Weights of a small GPT-style language model, trained from scratch on English Wikipedia: LayerNorm before each block.
MLP neurons of a small language model. Each row is named by its layer, matrix (down: output weights) and neuron, and shows model dimensions 0-63. Each number is 200 + 30 x the weight over its row's rms, rounded and kept within 0 to 999.
A block is one neuron, or neurons of one layer that tend to fire together. After each block is what it responds to, as a language model described it from the Wikipedia text at the highest values.

L9.down121,229,156,201,222,219,189,211,205,117,187,208,198,165,238,176,204,186,172,205,217,243,206,206,189,200,190,189,202,218,171,249,237,192,226,202,183,183,226,141,214,186,176,185,197,211,173,217,197,189,153,239,242,162,146,201,194,157,184,178,198,261,204,202,189
L9.down418,211,163,190,181,221,168,211,204,215,225,194,242,282,218,236,213,177,204,217,222,254,201,196,225,166,232,242,203,228,190,190,216,154,113,221,178,120,180,188,159,183,156,206,207,209,140,204,253,199,176,151,208,152,149,217,164,251,257,171,162,192,201,201,162
L9.down564,226,236,198,229,246,211,243,156,182,199,192,197,198,175,178,188,235,212,204,144,163,199,234,241,182,213,172,213,177,232,145,167,190,196,212,171,169,231,183,181,192,230,193,222,231,171,228,189,205,167,163,147,240,204,199,155,251,234,190,140,171,160,209,222
L9.down888,165,152,198,179,181,167,215,216,196,173,181,207,172,163,207,209,208,186,141,201,180,160,221,213,168,176,186,263,218,228,250,198,153,212,214,205,215,197,196,173,222,182,199,189,177,196,158,113,226,203,202,176,188,204,227,180,245,157,212,237,244,189,196,186
Description: Determiners or possessives that begin a verb's object, mostly after give/receive/write verbs, as in gave her a, took his religious, wrote the.

L9.down742,200,257,134,122,233,222,180,179,205,199,166,269,185,203,187,182,181,171,185,230,172,252,225,205,212,200,180,168,214,227,238,163,144,173,251,196,182,238,180,222,186,225,207,171,179,192,190,183,199,164,155,183,232,220,192,209,262,200,215,190,150,197,154,229
L9.down1146,247,203,154,188,212,205,216,199,194,216,233,203,202,194,165,200,261,203,211,170,211,192,205,191,182,147,137,154,177,186,203,167,196,223,218,179,148,207,170,220,232,227,210,197,202,212,213,229,157,200,232,229,165,233,194,241,178,175,166,204,193,190,199,243
L9.down1397,222,200,134,204,274,201,183,141,212,202,177,216,184,210,200,225,217,202,218,187,140,234,200,190,217,167,173,169,192,205,219,163,201,192,246,216,157,218,192,241,187,237,170,241,187,193,191,251,222,235,183,211,148,190,192,231,142,222,201,187,157,217,218,131
L9.down1522,212,212,130,169,222,197,248,183,250,167,205,151,197,185,190,191,152,221,149,151,233,245,191,224,217,209,202,214,178,193,247,180,212,206,216,242,197,187,152,215,264,188,222,185,222,231,255,191,205,192,210,237,231,175,197,238,241,166,181,213,174,249,184,197
Description: The space or first digits of a number just after an article or adjective, as in the 1990s, a 56% decline, the 2013 murder; occasionally a word's first piece.

L8.down223,203,228,256,175,194,157,158,159,216,208,186,205,185,176,210,186,216,169,166,203,220,191,205,208,165,261,237,228,199,196,224,162,179,223,260,184,266,228,185,189,200,146,166,231,177,248,196,215,199,191,197,177,153,232,221,222,211,191,256,224,230,231,205,241
L8.down485,214,222,172,191,166,217,220,218,194,184,254,139,205,223,193,159,224,241,254,190,189,192,183,201,233,231,153,181,172,205,176,180,208,197,206,202,201,249,293,179,201,217,288,213,209,179,178,221,172,185,150,159,199,217,185,191,238,210,212,235,129,200,201,167
L8.down563,252,211,227,219,216,188,239,215,136,193,185,178,227,192,191,213,238,169,219,198,162,174,179,202,203,155,210,223,174,191,167,234,247,242,242,191,213,195,189,222,176,194,161,130,161,185,160,211,177,216,206,266,176,189,181,172,198,163,241,144,180,171,173,202
L8.down946,201,175,196,194,195,189,184,174,246,254,171,198,171,218,239,203,239,215,228,226,183,188,196,197,214,195,196,238,137,214,194,241,226,231,200,172,198,196,227,186,221,147,210,230,249,272,190,219,218,164,206,276,164,223,206,203,182,141,225,201,241,176,205,191
L8.down1017,200,151,190,196,196,180,201,212,206,187,186,215,169,186,185,216,212,207,201,216,203,234,174,200,152,211,193,222,198,203,228,199,214,204,239,236,224,230,228,211,213,160,168,220,70,205,206,184,149,208,205,183,185,227,237,216,179,201,232,188,189,231,244,267
L8.down1253,235,221,136,183,185,191,208,189,176,245,205,171,207,273,153,210,164,196,230,158,222,243,209,200,259,157,163,173,201,200,175,151,195,184,140,188,151,177,178,131,211,219,201,184,242,161,182,232,172,197,173,192,223,201,217,184,202,159,208,188,197,183,193,194
L8.down1261,210,209,228,216,212,185,179,200,221,185,196,162,213,226,241,195,146,184,185,180,248,220,184,205,155,232,233,228,203,220,248,203,192,207,225,179,233,228,143,246,217,137,215,211,202,246,155,202,173,206,192,228,187,194,198,250,198,174,187,236,221,246,235,260
L8.down1375,187,193,217,213,284,200,216,235,208,184,174,200,216,182,227,207,171,195,179,209,187,266,184,196,157,219,175,241,199,204,197,229,202,208,240,148,191,160,247,234,171,238,190,139,85,218,162,252,208,156,156,243,262,219,211,155,179,209,182,193,177,247,207,168
Description: The article a or an and the nouns and adjectives just after it, in descriptive phrases like "X is a state highway", "an ancestral property", "a suburb".

L5.down1053,162,197,202,156,184,219,174,189,199,156,186,239,171,162,209,227,230,233,242,169,181,202,196,184,173,182,240,186,190,174,195,175,219,175,228,256,203,165,163,182,201,199,244,233,189,200,178,228,149,245,222,235,226,167,195,160,194,229,208,204,221,210,195,193
L5.down1369,210,170,147,201,224,171,200,251,190,243,194,184,196,158,162,216,245,183,208,192,204,155,171,214,188,165,202,192,225,180,199,184,243,163,241,173,260,143,192,205,198,199,210,154,165,256,224,203,183,219,217,214,191,231,201,231,135,146,251,233,203,210,134,235
Description: Nouns naming a person's role or title, often after "the", "and" or a name, such as CEO, owner, coach, king, and the Opponent column header in sports tables.

L5.down921,203,160,216,238,346,186,190,184,226,282,209,216,128,188,192,171,215,237,247,271,217,214,225,237,256,190,284,184,184,218,212,224,196,173,188,157,136,237,213,230,215,184,177,189,194,245,228,209,221,229,206,238,202,174,199,183,188,194,212,223,209,186,257,190
L5.down1118,165,186,209,243,261,210,165,196,196,219,174,186,233,262,275,220,161,237,135,157,239,211,186,190,159,238,216,182,202,170,244,266,226,200,234,191,196,157,204,260,209,155,143,215,239,226,215,176,233,221,179,198,240,222,199,233,163,181,207,247,187,122,195,181
Description: Fires on the first fragment of a multi-token word or number, such as the B of B.S. or Bake Sale, the 1 in 1870, and Las Pal(mas).

L5.down71,198,178,171,132,138,123,238,170,257,211,203,250,239,225,185,187,269,190,189,188,221,201,168,224,176,207,219,179,196,124,108,227,203,215,179,215,225,204,178,167,227,242,230,146,191,235,175,207,208,164,207,201,212,172,216,208,204,201,177,248,173,209,200,163
L5.down351,220,143,172,239,167,180,249,236,241,215,235,187,175,165,159,249,183,182,206,231,154,155,160,167,167,192,219,175,242,203,257,184,211,175,219,265,165,203,173,200,208,195,261,198,170,169,168,213,213,211,272,186,197,194,186,221,189,161,141,195,213,227,153,258
Description: Opening token of a noun phrase right after a verb, preposition or "the": mostly "a", also "any", prefixes (unac-, uns-) and Arabic "al" (Ansar al-Sharia).

L9.down406,181,160,161,275,227,233,232,208,220,225,241,175,196,159,195,203,211,246,215,225,221,239,209,219,168,243,176,216,142,188,227,201,166,242,182,169,186,216,227,216,186,228,207,186,157,205,203,194,220,210,159,189,173,211,226,199,203,222,214,195,264,170,159,139
L9.down425,242,229,228,168,247,214,183,249,168,202,213,239,207,227,200,235,226,200,235,240,261,242,129,241,215,174,212,198,222,234,193,181,244,193,193,189,181,207,208,206,224,170,196,119,206,148,243,232,144,202,211,232,202,169,199,192,240,170,211,247,174,184,198,164
L9.down489,191,223,162,242,169,183,172,164,231,192,235,154,223,223,187,196,181,243,237,232,203,198,212,204,187,195,160,222,202,205,205,206,152,200,240,216,197,153,213,178,206,201,224,214,222,212,156,195,252,188,196,237,229,199,211,173,208,171,220,255,224,238,182,210
L9.down1419,184,243,197,199,207,192,165,189,212,199,188,214,172,184,184,172,181,157,186,208,264,224,159,190,185,159,228,191,207,215,250,195,173,213,231,198,131,201,207,203,226,177,205,284,159,210,203,196,138,194,149,146,237,136,189,182,219,257,209,197,222,207,234,171
Description: Number pieces in pipe-delimited stats tables (decimal points, spaces, minus signs, as in 3.09, | 6), and prose nouns right after "the", like darkness, exception.

L9.down1118,170,216,257,204,180,197,230,185,216,152,161,193,193,211,179,181,209,238,187,218,162,246,220,221,196,197,269,224,191,185,173,182,212,190,179,215,255,150,165,220,213,179,234,216,163,241,179,101,204,227,216,187,171,194,236,195,224,194,211,195,231,241,138,194
L9.down1167,229,189,174,195,159,197,208,216,203,245,195,175,236,210,180,160,180,216,206,224,174,202,237,147,221,148,175,175,209,262,220,204,179,230,219,187,191,199,222,195,173,207,215,228,116,147,185,199,153,168,196,193,203,179,228,240,219,217,207,179,178,197,186,141
L9.down1366,221,211,193,158,244,219,252,204,190,148,253,151,256,198,178,188,200,205,237,208,211,211,144,190,156,177,227,222,141,212,180,189,170,194,210,197,164,205,222,200,138,202,158,205,200,139,211,232,198,157,191,284,221,209,180,201,249,193,142,179,167,195,183,143
L9.down1511,207,240,155,180,205,201,211,182,177,205,222,223,168,234,210,183,161,178,230,230,163,173,175,182,184,221,149,193,192,219,221,206,143,217,248,205,247,195,221,206,225,209,206,214,140,182,205,175,183,167,221,195,243,253,249,206,207,156,165,154,201,193,202,152
Description: The head noun ending a defining phrase, as in "X is a ... club/film/series", plus role nouns like professor and designer, and some digits.

L8.down2,204,217,223,202,163,173,218,211,196,237,207,166,208,185,216,196,219,246,244,181,197,155,186,254,209,134,216,141,183,244,193,191,209,225,237,225,134,179,237,230,229,212,218,255,215,189,194,202,168,200,164,203,195,203,198,214,224,221,188,215,196,251,204,154
L8.down66,259,225,153,191,259,205,233,206,194,201,201,222,176,191,196,229,245,206,244,265,256,222,115,235,217,191,182,180,213,170,211,208,195,138,207,227,170,219,199,219,248,212,210,242,166,163,207,242,197,247,175,158,245,134,173,223,223,207,194,208,197,182,200,172
L8.down78,188,195,200,178,256,188,175,186,226,200,191,196,199,206,226,186,214,199,202,190,255,232,193,197,205,222,217,170,198,201,182,203,220,176,221,210,198,201,190,185,187,221,213,204,68,175,202,215,220,204,209,175,242,229,211,199,219,183,213,238,210,155,172,171
L8.down230,246,222,209,222,204,141,221,208,217,188,182,183,206,198,173,171,229,235,207,224,225,232,199,247,225,171,204,179,264,223,212,222,136,143,219,213,257,172,193,237,223,208,210,207,233,207,210,192,189,158,170,203,196,192,165,227,220,178,158,188,180,189,203,129
L8.down508,238,216,173,207,237,241,220,202,166,162,189,228,166,185,216,228,215,205,313,201,242,255,151,209,212,167,168,216,196,202,170,209,203,99,156,239,170,190,153,221,252,147,197,242,181,167,206,234,215,234,201,190,235,157,174,219,230,191,236,190,226,186,204,137
L8.down638,242,204,195,182,281,196,190,222,205,191,219,200,213,169,220,185,241,150,223,241,230,226,178,192,191,210,229,203,243,164,227,243,212,171,218,178,170,210,199,223,189,195,235,252,89,181,200,203,226,196,210,207,210,197,192,187,226,201,194,196,205,194,216,215
L8.down889,222,230,177,212,215,218,186,231,175,230,246,196,177,166,248,192,223,184,164,230,201,184,157,187,249,194,173,178,230,169,168,219,168,190,219,230,168,179,215,226,169,223,162,234,183,138,235,236,191,197,207,232,244,204,195,207,190,215,167,203,203,192,173,225
L8.down1420,214,194,186,204,267,221,190,210,192,170,185,219,165,193,177,179,172,204,198,206,225,244,210,202,210,207,197,222,230,188,202,177,199,190,173,242,204,184,210,236,209,177,219,189,0,206,192,205,180,215,214,167,239,154,213,228,200,233,177,173,203,217,176,177
Description: Titles of office such as president, chief, general, commanders and the "of" after Prince or King, in biographies; weaker on digits and mid-name word pieces.

L8.down53,216,218,256,163,220,198,256,205,239,201,185,221,213,200,193,204,201,230,233,177,177,215,186,130,226,222,225,220,206,177,220,228,208,197,153,234,210,211,204,147,236,233,176,201,197,182,187,253,168,231,160,238,157,205,197,216,249,210,156,188,197,197,215,211
L8.down61,221,158,159,223,182,167,202,261,142,245,220,216,201,184,190,182,209,215,198,160,216,196,194,241,150,194,196,139,191,207,159,210,139,236,240,205,168,236,255,226,131,202,159,145,147,144,202,220,156,178,188,195,198,231,163,221,227,243,201,230,198,207,194,146
L8.down104,139,188,225,218,210,210,200,204,211,189,158,222,161,208,148,199,220,197,178,171,179,175,226,190,171,220,144,184,190,162,209,208,185,189,180,224,217,173,172,228,250,203,232,168,189,149,179,217,193,251,195,192,199,178,187,150,236,214,186,237,173,172,250,160
L8.down433,182,216,259,220,253,183,172,175,229,214,215,177,124,202,191,224,234,179,204,219,183,232,241,178,239,232,178,219,217,179,193,251,169,182,219,208,187,180,176,199,209,151,203,220,216,162,200,180,218,206,204,231,150,153,215,251,221,189,230,229,249,152,212,165
L8.down548,202,241,191,181,218,210,187,173,194,207,178,186,158,219,216,203,142,216,223,205,186,193,207,233,190,221,207,221,155,148,238,225,194,235,250,253,252,222,130,201,221,176,208,196,213,224,162,190,187,214,228,179,192,178,184,196,230,182,231,227,211,226,228,226
L8.down717,205,168,209,250,194,183,198,160,199,189,202,193,170,210,198,198,204,187,188,182,177,183,205,191,165,167,161,208,190,168,247,214,196,251,195,246,195,240,196,228,192,180,182,223,182,188,166,221,161,211,247,186,161,208,194,204,188,198,255,261,230,213,230,258
L8.down1037,171,190,211,220,203,192,256,206,203,149,164,170,224,204,173,254,220,194,237,213,235,232,220,222,228,215,154,236,183,174,226,189,182,238,190,189,187,216,166,224,217,211,212,196,215,176,224,193,220,228,226,161,164,213,201,231,180,149,221,169,248,183,199,175
L8.down1233,188,207,204,161,183,225,179,214,163,243,169,185,174,168,202,175,208,182,192,185,206,205,209,188,168,164,184,173,192,210,214,169,191,203,204,187,186,247,185,267,212,203,260,147,250,206,194,240,158,214,135,234,177,193,225,163,227,210,203,222,181,185,178,218
Description: The first digit of a year or decade after words like the, mid-, early, late (1970s, 2020s, 2017–18), plus the -19 in COVID-19, and sometimes inner letters of acronyms (GCSE, BDO).

L5.down479,222,203,186,191,173,176,165,161,214,199,211,221,259,203,161,227,126,215,199,189,163,163,201,220,220,246,206,211,258,188,143,175,208,216,216,232,199,209,176,200,189,181,243,194,222,143,188,205,221,201,238,161,226,154,244,233,205,197,171,196,170,233,193,197
L5.down1116,218,212,202,199,244,198,186,172,266,199,187,184,188,218,180,177,188,234,185,199,202,229,191,221,183,183,117,196,207,186,256,179,211,205,220,169,243,182,185,180,183,233,235,206,229,121,156,222,216,176,210,179,176,172,230,188,248,192,210,209,226,253,207,203
Description: The article "a" opening a noun phrase mid-sentence after a verb, preposition or comma, as in "issued a statement" or "had a population".

L8.down65,213,226,211,197,184,193,210,228,161,203,166,166,194,190,187,220,212,227,217,171,169,245,213,208,199,191,165,172,167,180,248,215,167,250,177,218,205,203,226,155,184,211,168,141,223,156,158,212,260,167,206,220,185,181,196,215,192,147,205,163,221,161,216,238
L8.down492,221,190,176,191,202,241,208,160,173,176,245,214,153,155,205,208,149,242,211,253,203,226,187,247,181,215,156,226,180,174,220,183,262,227,226,200,217,271,170,215,256,193,190,177,249,234,199,165,216,187,128,179,228,144,167,232,213,249,220,254,221,189,215,219
L8.down649,236,141,229,193,206,194,180,185,234,185,230,206,129,248,145,203,226,173,132,233,241,170,187,175,246,169,207,198,219,202,228,220,201,220,174,304,208,175,192,205,209,144,131,196,175,206,169,158,172,205,186,188,202,175,258,232,176,209,201,175,158,151,269,234
L8.down833,182,186,158,211,218,182,207,177,169,190,216,189,193,198,144,194,194,153,192,217,183,215,167,222,186,217,200,204,202,232,180,206,178,190,206,181,177,231,215,208,163,195,237,250,227,244,173,195,182,148,165,176,159,213,211,152,213,172,205,192,214,183,185,211
L8.down1103,208,165,218,185,219,200,263,161,147,198,178,200,159,161,156,242,212,193,145,203,219,205,201,174,193,155,123,187,154,178,255,253,176,243,182,167,204,196,173,216,222,194,242,196,86,188,204,199,178,200,179,170,191,149,190,197,165,193,220,215,199,210,245,232
L8.down1395,212,131,181,209,170,217,128,234,164,230,236,239,199,179,214,166,155,171,160,180,221,234,248,213,188,178,255,182,185,220,176,170,250,220,210,175,190,169,203,225,174,216,199,213,270,168,176,191,193,211,187,168,298,169,204,203,204,207,190,218,147,176,216,196
L8.down1431,247,142,179,193,225,200,190,134,118,197,212,175,216,159,185,182,222,246,199,122,191,249,220,198,182,201,218,217,215,195,164,150,199,211,185,208,208,209,231,184,196,170,225,209,196,181,183,191,188,157,236,165,195,169,184,264,222,196,178,241,250,196,230,170
L8.down1499,224,198,209,153,180,221,189,188,138,169,179,200,227,205,173,201,218,218,248,206,176,231,186,213,229,213,188,210,246,208,240,178,238,181,173,163,186,136,167,198,180,192,276,193,230,174,196,202,216,216,246,195,210,194,199,191,188,194,168,188,288,190,192,202
Description: Verbs of giving, issuing or offering and the first word of what follows, often a or him/her, as in issued a statement, granted him, offered a.

L9.down12,179,151,173,204,167,219,188,143,140,179,199,234,184,264,178,165,196,196,214,235,213,156,186,186,268,220,202,178,197,189,226,215,240,266,192,206,182,219,207,242,201,189,179,233,131,213,189,145,205,180,241,177,222,218,239,217,172,174,179,227,207,128,198,191
L9.down166,199,179,210,178,175,187,238,205,198,191,199,200,184,213,173,231,234,193,194,227,212,224,183,144,201,257,143,202,240,215,196,242,235,211,174,185,228,216,228,195,208,179,210,182,182,179,199,243,225,237,190,242,173,203,123,195,209,209,195,208,187,211,201,233
L9.down435,192,187,201,174,159,204,212,214,168,237,243,224,195,242,179,156,190,235,147,178,162,185,222,193,205,192,195,141,161,182,152,203,187,230,255,204,187,192,241,169,216,196,182,223,197,226,228,225,195,144,198,225,250,219,207,218,188,186,253,188,161,144,187,203
L9.down464,177,173,201,177,158,142,219,222,218,186,162,190,221,186,178,231,219,207,210,194,191,208,214,196,200,161,184,209,251,131,170,195,181,184,200,242,177,240,191,196,246,141,214,215,199,241,256,192,235,185,231,199,183,200,191,196,203,215,197,191,254,214,240,203
Description: Fires on the word or word piece right after "a"/"an", especially the later pieces of split words (a snipp-et, an awk-ward, a biz-arre), plus other mid-word fragments.

L5.down169,145,183,199,195,194,195,240,219,234,196,208,185,227,211,211,209,236,240,241,148,198,170,187,196,155,194,166,209,171,216,248,224,183,195,166,177,173,180,150,184,192,209,217,216,210,112,195,209,217,244,179,228,170,183,184,123,201,170,222,217,164,175,158,183
L5.down1106,253,217,217,238,207,226,209,239,213,249,240,221,182,276,220,193,188,200,251,213,215,208,199,186,256,206,159,196,153,253,225,212,228,129,215,205,212,196,179,150,205,193,206,225,190,224,187,128,183,213,205,238,144,273,222,140,242,213,230,167,228,199,172,206
Description: The article "an" (also its, 's, The) that opens a noun phrase, mostly before an adjective, as in "is an American filmmaker", "an average rating".

L8.down669,198,234,169,214,189,226,203,248,184,230,267,178,227,214,171,171,195,161,239,226,243,212,211,166,233,197,253,204,200,167,167,223,225,147,204,169,171,169,277,173,219,247,178,223,201,155,223,188,230,173,185,183,254,201,184,188,233,202,206,156,220,204,224,212
L8.down821,164,184,203,195,225,214,240,199,173,212,164,191,146,184,221,229,244,214,162,251,177,247,162,220,161,222,191,233,197,195,241,186,167,236,197,207,188,171,171,218,176,229,243,223,224,223,172,191,234,198,197,194,233,188,212,218,188,128,198,182,239,207,227,252
L8.down848,224,219,190,165,216,204,206,235,166,216,252,207,212,185,246,166,178,173,170,197,206,185,131,185,197,169,151,150,249,221,285,187,178,211,242,240,171,189,252,182,182,166,220,193,198,208,182,225,186,202,171,163,230,146,194,208,200,211,242,247,201,230,243,241
L8.down1183,201,181,206,201,249,231,175,200,197,205,198,185,202,194,209,216,191,213,204,208,198,247,196,201,185,209,186,205,206,186,221,178,221,222,211,203,205,180,235,206,187,192,200,170,0,221,189,219,205,191,200,206,229,195,212,207,178,178,191,192,205,214,200,182
L8.down1301,265,189,215,143,222,241,163,230,216,186,209,162,200,190,198,200,218,256,150,238,168,221,141,180,241,226,207,235,205,163,208,163,268,199,193,220,167,164,190,152,212,245,157,247,209,172,214,171,223,246,216,180,191,183,191,207,180,181,183,177,187,195,202,189
L8.down1319,158,202,230,179,172,185,200,177,244,225,213,210,189,235,178,167,186,197,268,198,211,227,160,198,237,220,192,153,155,273,218,240,240,177,166,178,232,160,133,172,185,199,186,273,298,180,218,202,161,183,227,209,183,230,168,256,228,171,212,184,136,172,214,225
L8.down1445,269,208,245,138,211,154,208,252,158,231,226,205,231,189,179,194,184,183,217,188,237,188,155,168,188,233,178,169,171,207,199,219,229,207,211,220,191,223,265,171,179,182,173,271,245,206,214,237,173,110,238,223,177,222,209,219,188,242,188,226,191,265,213,228
L8.down1523,143,215,214,148,182,198,200,228,233,205,186,216,196,195,238,195,202,199,166,244,215,207,207,182,155,268,179,260,208,233,213,181,137,183,274,251,223,208,255,196,177,153,216,272,207,235,228,178,142,202,135,205,209,264,220,155,164,223,242,193,164,221,213,252
Description: Articles like the or an, sometimes possessive 's, after was, is, became or served as, opening a role or rank phrase (became the first, was an assistant).

L5.down166,239,232,240,226,235,213,206,293,257,216,187,193,204,218,185,203,163,232,184,145,232,230,164,159,206,232,151,200,218,258,180,179,256,196,236,213,263,184,214,203,204,192,195,236,192,139,182,173,202,175,250,220,149,217,185,198,217,208,177,139,179,164,162,179
L5.down1215,167,204,226,215,183,230,174,208,256,220,184,191,210,191,205,216,237,220,243,188,219,159,163,184,189,214,215,183,236,202,261,197,203,161,134,220,168,195,132,192,214,238,239,172,191,158,213,223,204,189,212,194,249,178,202,189,194,224,248,204,209,165,181,201
Description: Tokens just before a number, mostly in dates and coordinates: the degree sign in longitudes (88°), the gap before a year (8 September 1947), and c. for circa, plus Website in infobox lists.

L8.down307,195,220,160,193,121,125,230,197,231,237,196,182,255,192,221,102,205,198,238,164,223,173,189,272,161,203,182,179,142,233,213,261,223,207,205,203,210,212,179,207,192,210,232,189,237,247,238,173,224,175,187,216,223,234,171,196,219,177,188,214,205,139,215,184
L8.down336,218,204,189,243,191,202,182,253,219,240,198,112,184,206,217,180,209,184,208,182,215,204,183,242,213,183,259,132,178,203,220,210,192,187,215,184,106,202,204,217,174,220,253,217,272,210,206,240,262,140,171,174,189,175,147,219,223,225,169,149,223,199,196,153
L8.down471,180,225,207,225,179,159,218,206,217,191,204,223,216,217,305,149,148,214,192,238,205,183,284,240,230,236,188,188,183,211,254,232,183,185,180,173,243,183,163,183,194,208,183,235,274,176,205,218,192,227,205,215,181,183,167,208,176,203,191,184,198,226,222,178
L8.down513,131,151,172,173,185,192,251,152,144,183,185,197,226,197,207,185,174,184,170,183,134,199,156,190,244,228,161,189,241,221,207,208,226,205,187,126,148,244,190,185,240,216,227,154,268,199,220,250,209,141,192,243,225,198,187,221,211,177,203,178,180,255,232,213
L8.down915,191,206,189,230,142,165,255,216,221,235,190,163,175,207,228,180,203,219,227,179,165,167,175,205,202,191,199,140,168,260,236,254,161,208,210,223,259,206,250,248,229,226,221,168,260,187,227,208,178,160,189,227,183,178,172,211,180,166,187,187,158,194,251,194
L8.down1024,224,274,154,171,166,116,193,236,224,213,189,144,173,143,183,126,207,245,220,186,212,146,215,236,219,198,217,207,179,242,218,228,267,210,195,191,215,173,238,194,212,212,166,162,225,175,228,238,217,159,185,250,233,212,158,223,250,194,158,141,144,220,221,195
L8.down1141,184,213,206,186,212,178,173,196,182,253,203,227,210,209,229,206,177,215,202,226,165,173,157,211,221,223,210,200,182,200,198,209,181,219,150,163,182,186,212,176,205,205,143,298,207,156,203,162,214,167,176,237,125,216,220,191,89,201,229,204,209,182,154,189
L8.down1399,213,217,226,222,222,218,219,275,195,220,182,165,172,185,188,167,229,169,190,213,150,203,157,227,240,120,230,157,225,198,206,194,181,227,240,227,214,192,207,202,165,190,163,188,185,182,227,225,217,190,194,160,211,197,200,252,220,204,216,160,211,143,162,148
Description: First digit after a plus or minus sign in sports standings tables (+64, −104), the space after a month before a date (October 10), and the hyphen in "Under-19".

L9.down206,224,181,83,187,204,183,216,203,213,203,189,214,176,206,170,223,207,176,201,201,204,162,199,216,152,186,221,201,242,187,214,182,231,179,223,211,230,201,165,219,208,196,161,168,196,191,157,222,163,177,209,217,192,228,215,207,224,193,217,234,174,177,153,164
L9.down882,195,197,227,216,217,156,195,157,201,152,186,228,248,206,163,227,209,151,191,211,235,263,215,213,234,207,200,169,235,162,172,233,202,194,227,121,156,216,161,270,222,221,162,172,212,178,208,202,178,268,211,195,163,180,218,204,272,225,175,196,183,182,240,222
L9.down1309,204,197,132,230,149,221,196,186,190,233,210,168,256,237,171,187,183,158,226,210,206,219,192,221,167,200,157,208,185,215,200,184,207,187,238,184,170,133,171,178,225,163,246,184,136,194,168,174,237,177,187,224,201,193,219,243,179,223,232,164,198,189,133,241
L9.down1458,193,187,210,279,140,226,200,220,192,143,211,152,133,206,150,171,210,204,204,190,209,155,172,177,169,215,241,193,201,197,180,224,250,180,224,197,215,187,242,203,209,188,212,182,150,161,177,186,212,242,197,231,220,205,196,238,183,222,218,126,170,153,155,219
Description: The space or final digit leading into a year in dates, like "August 20, 201[8]", "In April[ ]2017", "of[ ]1789"; sometimes the % of a statistic.